Part of a small language model's weights.
Training: a variant of Muon for these matrices, 167M tokens, 5091 steps.
MLP neurons of a small language model. Each row is named by its layer, matrix (up: input weights; down: output weights) and neuron, and shows model dimensions 64-191. Each number is 128 + 24 x the weight over its row's rms, rounded and kept within 0 to 255.
After each neuron's rows, "fires on" lists the tokens most often at its 100 highest values on Wikipedia text that the model never trained on.

L7.up87 [166 125 156 127 183  72 124 122 133  60 165 133 146 153  96 102 119 110 143 147  81  92 104 135 161 141 121 124  94 132 114 108 117 100 131  91 120 154 126 105 126 152 139 152 105 111  91 133 164 122 152 108 115 123 138 137 176 123 135 147 108 144 163 138 131 141 139 149 107  96 131  95 138 188 118 124 131 192 121 124 105  78 134 148 164 140 135 148 147 119 137 103 102  95 115 134 147 124 102 133 147 109 116 155 143 115  99 147  92 144 115 133 138 114  97 104 115 145 148 150  93 108 133  93 148 137 129 134]
L7.down87 [130 127 119 153 154 119  90 118 114  84 128 155 155 100 123 158  92  99 145 127 153 155 191 139 146 105 164 135 163 101  99 112 102 176 157 139 133  58  87  88 160 159 102 116 153 125 106 124 137 129 103  69 107 150  69 120 137 115 131 127 154 176 111 130 130 113 107 128 112 124 141 115 119 142 106 129 177 149 145 149  79 144 139 141 156 145 111 106 122 124 147 136 141 147 148 121 111  87 136 127 144 129 117 123 105 148  98 126 128 108  94 132 127 168 142 141 101 122 125 132 101 117 116 152 116 146 101 134]
fires on: "\n", " ", "d"

L5.up105 [150 106 178 122  99  92 143 113 115 138 131  82 121 148 116 153 106  91 153 149  99 165 142 144 123 126 131 119 160 114 113 120 115 121 112  90 151 144 119 137 162  89 140 103 142 141 101 125  89 139 191 154 153 121 159 149  93 141 138 185 134 116  96 128 151 144 124  79  96 120 110 146 122 180 109 116  99 110 140 127 109 132  98  92 110 142 114 128 129 144 120  99 147 118 137 107 136 135 147 141  90 119 127 158 189  92 118 131 141 120 140 161 121 151 140 137 137 142 119 119 140 108 170 123 193 143 140 141]
L5.down105 [125 114 151  87  98 114  92 121  88 178  92 123 151 145 164  87 137 141 166 157 132 111 156 153 183 150 134 126 114 143 143 180 175 143 123 110 170 136 148 188 127 167 183 143 161 158 110 113 145 113 129 114  90 140 117 162 145 108 126  98 123 146 123 129 154 106 126 107 122 137 120 110 132 175 175 135 105 138 106 114 118 110 142 162 121 130 150 109 123 146 154 140  98 134 119 135 150  92  71 129 167 171 120 135 118 150 120  68 126 120 124 142 145 103 148 156 153 136 157 130 132 132 100 127 142 105  97 150]
fires on: "ed", "p", "c", "ate"

L8.up363 [151 114 131 111  90 136 124 150 150  85 158  94 150 122 147 127 131 176 143 141 143 176 114 111 172 156 126 121 108 133  98  85 119 109 131 145 135 144 106 155 154 133 118 100 124 158 124 114 157 142 115 109 142 120 150 184 110 121  89  98  94 184 149  98 149 138  75 127 125 140 138  86 148 150 107 119 124 145 123 114 113 147 133 144 172 149 153 161 131 111 138 155 125 136 145 112 142 108 151 108 117  98  64 136 138 139 121 101 114 110 131 120 125 138 114  84 113 122 108 141 123  96 138 173 150 122 145 115]
L8.down363 [141 115 114 135 141 119 137 139 140 131 102 176 131 132 128 146 116 102 125 126 134 141 131 118 119 144 101 136 129 135  67 150  94 148 137 120 194 101 118 147 120 132 120 144 122 142  78 116 146 138 127  61 146 148 209 119 108 134 122  88 132 165 125 122 123 128  80 143  94 109 121 147 130 126 126  97 146 137 147 132 115 146 121 126 143 160 135 110 155 163 110 158  72  90 138  83 113 113 107 133 154 151 150 125 143 144 102 160 112  90 159 125 146 151  83  99 104 127 157 163  67 141 180 144 134 109 142  98]
fires on: "\n", "\n\n", "0", "ib", "ob", "r"

L5.up458 [ 86 131 144 106 129 115 157 112 117  73 139 105 141  94 110 107 169 133 136 148 160 156  88 117 136 122  84 161 137 155 119 122 121 118 143 106 157  60 103 111 127 143 139 104 117 117 129 152 159 156 160 130 142 152 151 126 143  91 147 163 137 183 134 104 153  98 153 108 117 143 111 118 146 138 158 115 162 143 125 100 126 108  78 131 128 109 130 154  88 151 128 149 141 144 127 117 182 104 156 115 139 112  95 151  99 120 165 122  99 162 110 143 132 128 136 133 118 121 135 102 138 155 149 116 124 120 136 146]
L5.down458 [131 130 128 127 123 127 175 133 147 120 116 140 161 127 136 149 105 117 104 137 108 154 125 129 139 188 107  90  90 153 139  52  94 164 125 129 178 157 131 115 140 129 103  92 103 118 158  82  98 101  97 120 129 115 133 117 160 116 114  72 135 163 113 171  67 164  76 131 124 162 139 135 104 133 164 113 117  98 145 144 129 133 153 180 130 134 121 146 118 164 122 127 121 139 151 139 164 116  96 136 139 124 122 137 111 110 130 175 147  84 142 119 128 128 131 150 148 154 110 165 137 117 138 136 106 146 126 141]
fires on: "\n", "ev", "r", " im", " ex", "re"

L8.up210 [162 108 134 124 136 106  90 169  94  81 138 159 130 146 147  78 146 104 143 124 111 136  71 108 132 121 123 162 147 100 163  89 139 123 130 134 118 127 110 132  95 144 109  96 152 153 137 110 101 117 104 131 102 135 121 105 152 184 137 137 139 146 126 134 175 115 123 155 163 103 114 124 187 111  91 106 140 127 137 120 116 104 126 134 153 159 116 140 112  87 156 120 110 132 130 145 101  91 106 100 122 153  90 144  99 120 158 146 114 123 151 123 138 136 112 148 153 125 138 148 155 109 122 120 130 104 159  85]
L8.down210 [113 139 122 135 119 155 110 104 141 159 127 160 149 110 128 155 135 115 127 113 140 118 113 125 128 140  96 167 116 134 112 141 117 102  93  90  89 124  85 176 156 101 105 134 108 111 152 132 173 119 128 120 148 135 137 175 120 111 132 133 155 103 105  95  88 127 184 130  77 150 150 178 147 150 167 124 130 140  67 119 163 123 148 122 160 102 125 113 172 123 128 148 111 161 160 125 111 166 143 118 140 111  83 141 127 120 172 120 126 146 136 152 123 146 128 158 106 119 118 100 146 147  90 142  86 130 167 152]
fires on: "i", "ite", " M", "ter", "u", "8"

L7.up390 [136 147 148 115 113  64 120 111 117 113 139 124 120 146 143 118 150 137 176 114 119  79  98 163 167 137 124 107 116 135 111 127 132 138 125  85 140 150 147 126 105 103  92  89 163 129 113  86 130 118 111 158 141 167 167 117 150 133 117 117  95 100 142 150 145 164 136 113 136 130 146 119 173 132 104 137 115 170 107 117 123 139 117 149  99 101 140 139 164 152 159 101 109 150 130 151 179 142 100 129 121 134  65 121 144 155 154 120 154 125 149 125 162 114 126 151 136 145 126 144 150 112 143  83 139  84  99 123]
L7.down390 [133 111 119 134 143 143 134 151 131 127 198 201 154 122 114 121 117 118 150 119 134 137 139  93  97 115 105 163 137 121 104 168 154 157  97 147 113 121 102 137  84 153  88 160 139 143 120 145 119 119 137 138 157 167 138 102 114 127  96 116 118 118 151 126 156 124 131  92 131 170 154 118 131 127 161 128 168 145 113 132  94 108 146 133  36 136 101 109 143 124 126 105 123 144 106 151 138 137 153 115  70 124 122 137 131 141  78 119 127 100 148 140 103 164 129 145  94 119 147 112 137 132 151 160 155 133 124 127]
fires on: "ed", " well", " to", " many", "ough"

L5.up412 [148 137 126 154 168 138  98 153 163 128  96 107 165 139 173 191 142 133 123  80 109 152 140 205 139 125 121 132 148 103 140 161 124 135 117 160 139 119  98 107 143 125 168 133 119 113 125 106 103  86  99 120  84 129 141 132 107 174 127 113 120 156 123 113  95 132 129  85 121  98 134 154 169 120 137 157 152 135 100 144 137 126 156 140 118  99 154 169 126 113 140  99 154 147 145  90 153  86 108 123 124 139 132 136 134  79 107 165  92 164 100 147 141 158 135 123 112 125 107 120 137 141 123 163 124 110 103 131]
L5.down412 [137 116  95 130  86 136  87  99 176 124 103 107 136 157 125 142 115 122 180 130 102 110 154 130 150 139 145 140 117 133 166 142 176 128 155 152  84  92 129 122 123 112 170 118 135 128 122 143 133 144 123 100 169 100 125 117 146 128 115 131 156 105 109 120 126  93 116 115 139 138 113 143 100 120 100 169 126  94 134 132  97 135 200 111 131 124 130 133 177 119 126 116 143 172 112 130 102 141 137 136 131  88  88 129 131 130 126  99 168 174 106 132  71 141 132 112 139 142 175 125 155 116 124 115 153 118 110  89]
fires on: "u", "e", "id", "i", "k"

L8.up223 [128 108 127 153 154 145 153  26 143 150 122 105 182 156  74 106  94 180 120 107 117 116 111 137 109 132 136 135  82 181 130 206 113 132 164 120 150 105 125 139 144 109 150 131  79 131  94 152 159 126 124 112 133 161 149 128 126 127 154 125  90 144 120 144 110 125 147 136 162 122 158  83 124 145 125 134 138 115  80 104 118 128  92 150 158 121 136 101 113 114 114 118 152 133 114  88 119 144 128 153  92 138 116 130 106 138 119 115 153 146 148 106 130 122 106 116 125 113 138 106  86 125  89 133 133 138  88 104]
L8.down223 [153 188 162 132  97 142 133 137 122 116 115 115 120 110  83 121 127 102 139 126 152 118 124 135 123 139 132 114 133 153 114 114 150 160 178 105  57  86 134 114 134 109 128 101 122 122 195 159 163 128 161 138 135 135 114 144 128  92  84 163 136 102 151 141 128  93 161 100 106 116 128 112  99 111 135 142 108 179 125 159 123 159 150 131 160 119 137 114 123 135 168 147 162 141 150 161 126 136 117 125 164  96 143 123  89 161 146  99  92 138 134 119  89 146 152 123 150 152 124 140 154 112 114 117 118 147 133  98]
fires on: "on", " f", "an", "en", "ff", " kn"

L7.up472 [122 136 165 146 171 109 161 137 105 119 135  98 129 148 180 115 143  90 100 195 102 132  97 153  99 109 119 164  88  88 114  91 101 126 118 173 138 134 153 188 139 143 124 144 120 127 108 124  95 122 129 136 157 128 127 113 136 141 101 139 129 106 167 131  78 118 120 156  96 100 158 136 109 107 101 148 122 136 145 117 134 128 119 181 184 119 127 141 160 170 101 133 116 130 121 109  97 140 176 108 126 128 105 157 114 121 145 149 136 135 121  87 110 110 130 124 105 110 134 154  70 119 121 164 127 115 131 109]
L7.down472 [123 132 118 151 145 100 137 115 121 129 158 172 161 125 123  94 163 107  99 117 123 157 168 109 143 166 127 165 108 124 145 181 156 124 118 191 103 106 133 142 112 175 158 140 150  98  88 108 146 152 164 172 128 133 139 116 109 133 162 139 130 102 150 131 121 136 145 159 108 153 136  93 122 121 176 170  77 125 151 134 155 106 148 193 100 142  73 117 138 142 103 158 157 134 125 118 140 134 116 129 147 157  82 158 133 123 168 147 107 108 125 137 143 139 162 119 114 104 139 176 112  94 122 144 124 128 121  79]
fires on: "8", "ir", "7", "95"

L8.up486 [ 85  96 122 155  94 123 133 165 112 175 134 121 104 123  93  94  97 161 165  97 137 121 103 147  77 140 133 141 103 151 143 158 120 105 127  98 164 140 124  95 139 110 171 130 145 131 132 143 145 137 135 162  86 131 124 116 119 150 145 127 100 122 126 151 161 182  92  97 130 121 155 142 152 183 120 108 131 141 178 160 165 158 103  88 120 128 106 100  99 133 127 104 131 117 149 121 117 121 142 132 118 166  96 120  98 143 130 113 161 107 186 137 170 126 136  84 150 142 152 128 105 120 111  72 137 167  95 116]
L8.down486 [151 163 132 137 128 114 109 132 168 115 123 115 152 100 132 118 132 117 167 164 158 105 174  86 148 122 121 146 119 115 145 124 158 127 123 111 122 116  51 137 118 116 104 150 123 132 136 125 119 118 125 108 116 129 171 146 159 146 130 147 134 109 136 136 124 137  93 180 112 127 134 106 126 131 136 103 140 164 120 115 174 129 130 126 140 132 121 149 162 132 191 145  96 173 109 115 137 121 163 112 141 118 131 115  82  93 130 131 125 149  94 122  65  94 188 188 111 131 156 117 143  86 148 161  81 124 159 157]
fires on: "an", "n", "im", "ay", "en"

L6.up537 [135 121 131 118 141 106  68 112 107  90 151 155 144 157 123  94 109 113 125  82  93 131 116 120 141 133 125 124 111 108 145 140 101 121 138 159  95  97  90 112 108 152 113 118 111 143 118 120 136 142 106 155 166 121 116 127 143 144 133 141 107 143 178 107 133 162 107 142 159 101 131 163 154 176 107 152 123 136 124 135 133 119 166  88 182 100 122 147 128  88 113 158 121 114 161  97 143 110 134 116 134 150  91 164 109 111  68 119 112 150  81 152 128 140 130 111 114 126 148 117 149 126 126 160 121 117 103 105]
L6.down537 [150 122 149 128 109 138 127 150 135 111 146  76 140 133 151 126 143 144 112 132 138 163 117 126 110 160 150  98 155 130 108 155 157 117 123 118 136 101  97 146 180  97 115 147  96 149 111 112 126 135 111 107  73 146 105 161 144 104 154 122 118  98 109 167  89 133 141 145 111 134 123 116 132 127  89 159 155 137  97  92  95 105 188 136 115 125 146 146 166  95 131 107 105 111 165  93 114 167 123 140 154 135 120 157  86 180 115 135 125 126  94 116 110 141 123 127  89 173 149 134 123 162 113  97 184 141 156 133]
fires on: "id", "u", "\n", "i", "d", "om"

L5.up135 [107 136 127 142 111 134 153 146 106 123 111 140  81 165 121 120 101 146 151 138 143 105 142 111 171 143 126 128 107 127  94 111 101 143 126 124 117 168 101 123 118 187 169 167 143 108 139 107 121 130 126 130 127  95 144 122 156 107 141 129 125 157  95  91  94 139 184 171 156 103  98 135 124 174 157 146 109 111 101 134  94 147 143 105 125 117 119 150 130 124  90 125 121 110 126  98 138 147 122 101 126 134 124 182 116 134 146 114 169 130 153 153 115  72  93  99 108 147 115 138 147 144 144 101 113 114 125 121]
L5.down135 [159 174 111 108 169  87 124 107 115 131 138 143 161 132 112  90 136 137 168 137 147 135 156 139  81 123 108 157 141  99 136 149 173 131 125 109 107 162 116 133  85 113  81 160 148 130 110 170 115 103 163 154 119 170 154 139 112 158 135 124 119 164 155  96 174 103 116 116  85 148 150 132 127 150 122 121 141 130 110 157 141 135 135 183  89 125 131 108 124 117 149 128 103  67 113 187 133 127 127 166 108 126 119 113 127 146 124 113 135 147 115 107 114 157 145 142 115 166 104 140 139 102  89 165 179 124 163  88]
fires on: " to", "ed", "ce", " that", "ced"